From a checkpoint of a small transformer trained on Wikipedia.
Size: 8 layers, width 640, 10 heads of 64 (1 for keys and values), MLP 3200 quick GELU, vocabulary 8192, 50.5M parameters.
Architecture: RMSNorm before each block, rotary positions, no biases in attention or MLP.
Training: 903M tokens, 6954 steps.
MLP neurons of a small language model. Each row is named by its layer, matrix (down: output weights) and neuron, and shows model dimensions 96-223. Each number is 128 + 32 x the weight over its row's rms, rounded and kept within 0 to 255.
After each neuron's rows, "fires before" lists the tokens most often just after its 100 highest values on Wikipedia text that the model never trained on.

L5.down1197 [ 98 120 138  69 147 166 144 106 115 158 157 153 188 109 166 142 182 125 103  85  74 119 130  88 163 122 134  76 153 136 129 150 140 168 145 115 129 146 174 110 170  85  72 115 120 102 172 118 133  87 143 119 130 125 110 142 112 117 159  91 150 136 130 106 157 129 134 117 108 126 114 176 125  60  23 131 132 132 122  76 135 149 117 131 132 114 115  75 168 158 149 169 138 136 106 131 129 171 100 122 139 156 145  78  84 133 111 173 110 192 104 167  80 121 121 134 145 128 126 148  54 129 167 148 140 109 145  92]
fires before: "2", "3", "1", "0", "7", "5"

L5.down2360 [ 85 171  98 128 144  75 152 107 150  66 155 129 113 143 177 137 148 124 127  14  70  99 113 208 129 132 102  38 139 112 123 144 136  98 116 152 144 163 175  77 132 128 184 137 181 161 197 117 186 137 123 143 138 169 193  99  89 102 126 149  94 135 137 190 211 109 106 143 118 162 148 116 155 123 113  94  80 160 135  91 159 182 135 131  95 199  72  79 111  72 139 119  92 123  64 138 182 157 150 147 146 140 148  41 157 164 126 167 106 110 131  58 106 114  89 118 151  87 137 185 172  75 143 146 115 133 151 154]
fires before: "1", "2", "0", "9"

L5.down3069 [ 89 100 180 116 207 166 111 136 164 140 128 102  89 110 115 136 118 196 171 124 154 156 153  89 150 131  80 109 111 162 147 125 139  98  64 179  82 140 155 119  92 125 166 118 123 145 140 128 104 120 101 157 157 162 127 151 137 178 130 118 167 140 116 169 149 167 170 134  88 134 154  30  71 126 139 171 129 201 154 139 143 188 109 121 136 184 112 198 109 167 100  98 134 145  85  73 137 224 131  91  80 152 153 147 123 133 113 163  93 152 142 102 114  81  92 142 169 116 118 122 108 107 101 126  49 144 116 121]
fires before: "9", "0"

L5.down634 [103 120 142 168 141 132 120 154 191 120 136 134  99 107 178  95 159  88 127  99 102 103 100  80 227 109 147 129 102 102 184 157 144 103 118 126 142 120 170 106 139 131 130 123 122 100 155 120 155 124 135 188 104 166 154 153 119  65 108 122 167 156 142 102 128 135  83  89 178 118 113 107 129 146  70 112 136 148  72 160 155 111 135 166 161 104  92 170 152 145  86 144 150 144 177 165 120 136 109 111 147 164 175 159  91 115 108 126 161 110 152 111 137  90 107 117 120 100  95  67 131 175 115 151 122 141 128 125]
fires before: "1", "2", ".", "0", "9"

L5.down1434 [122  90 156 108 168  94 138  94  98  90 119 145 127 127  96 109 137 100 125 163 114  62 150 112 150 136 123 116 145 145 118  92 167 192 144  78 131 146 106 142  90 103 145  92 121 112 148 145 141 132  87 172 118  99  83 182 104 139 113 117 150 104  67 121 209 105  94 153  83 120 124  88 145 134 157 119 169  81 114 149 144 157 121  69  88 142 120 120 135 145 101 144  99 123 105 121 140 130  87 184 154 141 129 146 126 106  88  96 108 113 121 133 159 107 143 162 147 195  99 141 100 160 175 113 111 128  80  66]
fires before: " |", ".", ";", " ", "2"

L5.down1248 [100  44 144 141 152 124 126 159 146 123 134 121 106 109 109 109 133 107 103 172 135 176 160  44 208  93 154 112 158 155 125 102 100 150 116 126 167  67 108  91 159 120  94 102 147 161  84  87 155  88 120  89  95 127 120 143  82 151 105  96 115 183 116 109 139 112 162 153 121 104 111 126 129 123 122 138  89 144 103 151 123  62 122  87 156  98  75 140 141 148 112 116 120 136  92 181 128 188 121 149 135 169 162 153 185  72 152 103 118  94 138 135 169 128 130 141  98  98 128 142  46 157 121 131 133 120 126  96]
fires before: " |", "0", "–", ":", ".", ")"

L5.down950 [117 115 115  57  88  85 172 108  81 165 100 122 157 111 139 117 136 120 136 136 156 113 129  87 136 187 131 148 121 149 156  98 148 126  82  96 145 184 115 126  99 118 109 137 148 122 181 144 116 124  90 135 108 104 145 172 139 123 121  89 131 127 121  97 122 154 123 117 180 101 114  96  93 134 110 162 120 113 132  78 172 120 201 187 119 173 140 152 137 112 126 152  97 181 112 135 156 140 122 119  83 157 110 111 122 154 142  83 141 125 150 136 141  81 103 127  99 116 127  74 156 153 151 147  61 129 137 124]
fires before: " |", ":", ";", ".", "4"

L5.down1709 [ 81 111  47 159 176 142 140 116 118 106 158 145 138 119 156 163 123 185 197 138  82 119 138 148 108 168  79  93 126 160 100 117 158 121  94 132  67 186 122 144 147 136 181 166 118  83 147  99 138 173 124 166 126 170 153 156  70 149 167 159 135 126 159 167 110 156  66 116  98 193 112 116  80  84 118 129  83 150 147 128  76 133 124 140 136 104 152 126  96  99 114 122 160 147 146  62 133 153 135  79 144 101 155 110 180 109 118 209 106 144 123 119 115  76  76 122 155 108 153 132 112 118 101 169 108  88 193 104]
fires before: "6", "5", "4", "9", "\n", "in"

L5.down94 [146 141 156 139 165  80 131 103 151 152 107 141 154 117 100 125 135  86 134 131 133 141 125 130  98 152 121 206 156 119 162 189 168 132 142 175 155 160 183 121 140 152 154 131 161 114 118 124 110  87  63  98  78 124 135 110 149 173 163 141 155 176 118 131 155 122 116 166 170 145 132  77 172 102  86 134 121 101 100 151 155 118 121 157 110 117 111 113 108  97 118 109 106 145  98  99 109 142 123  86  69  52  95 132 106 171 166 159 119 168  75 125 209 155 130 190 119 138 196  86 135 154 167 116 115  85 173  97]
fires before: " |", "2", ":"

L5.down1684 [150 125  87 143 129 202  86 148 109 124 128  90 146 161 133  93 117 145 167  82 156  91 106  84 138  67 116 151  89 147 111 194 137 144  74 151 182 117 105 117  97 152 146 163 167 130 106 139 211 177 172 139 127 149 168 124  84 140 121 147 127 114 109 146 185 107 108  96 160 197  94 128 107 143 183 161 110 118 145  79 164 168 123 100  71 157  96 141 124  87  67 144 166 178 153 107 119 153 146 130 120 102  45 123 148 131  86 157  86 113 202 150 115 153 157 106 139 147 110 117 146  72 119  86 121  88 129 193]
fires before: "1", "0", "9"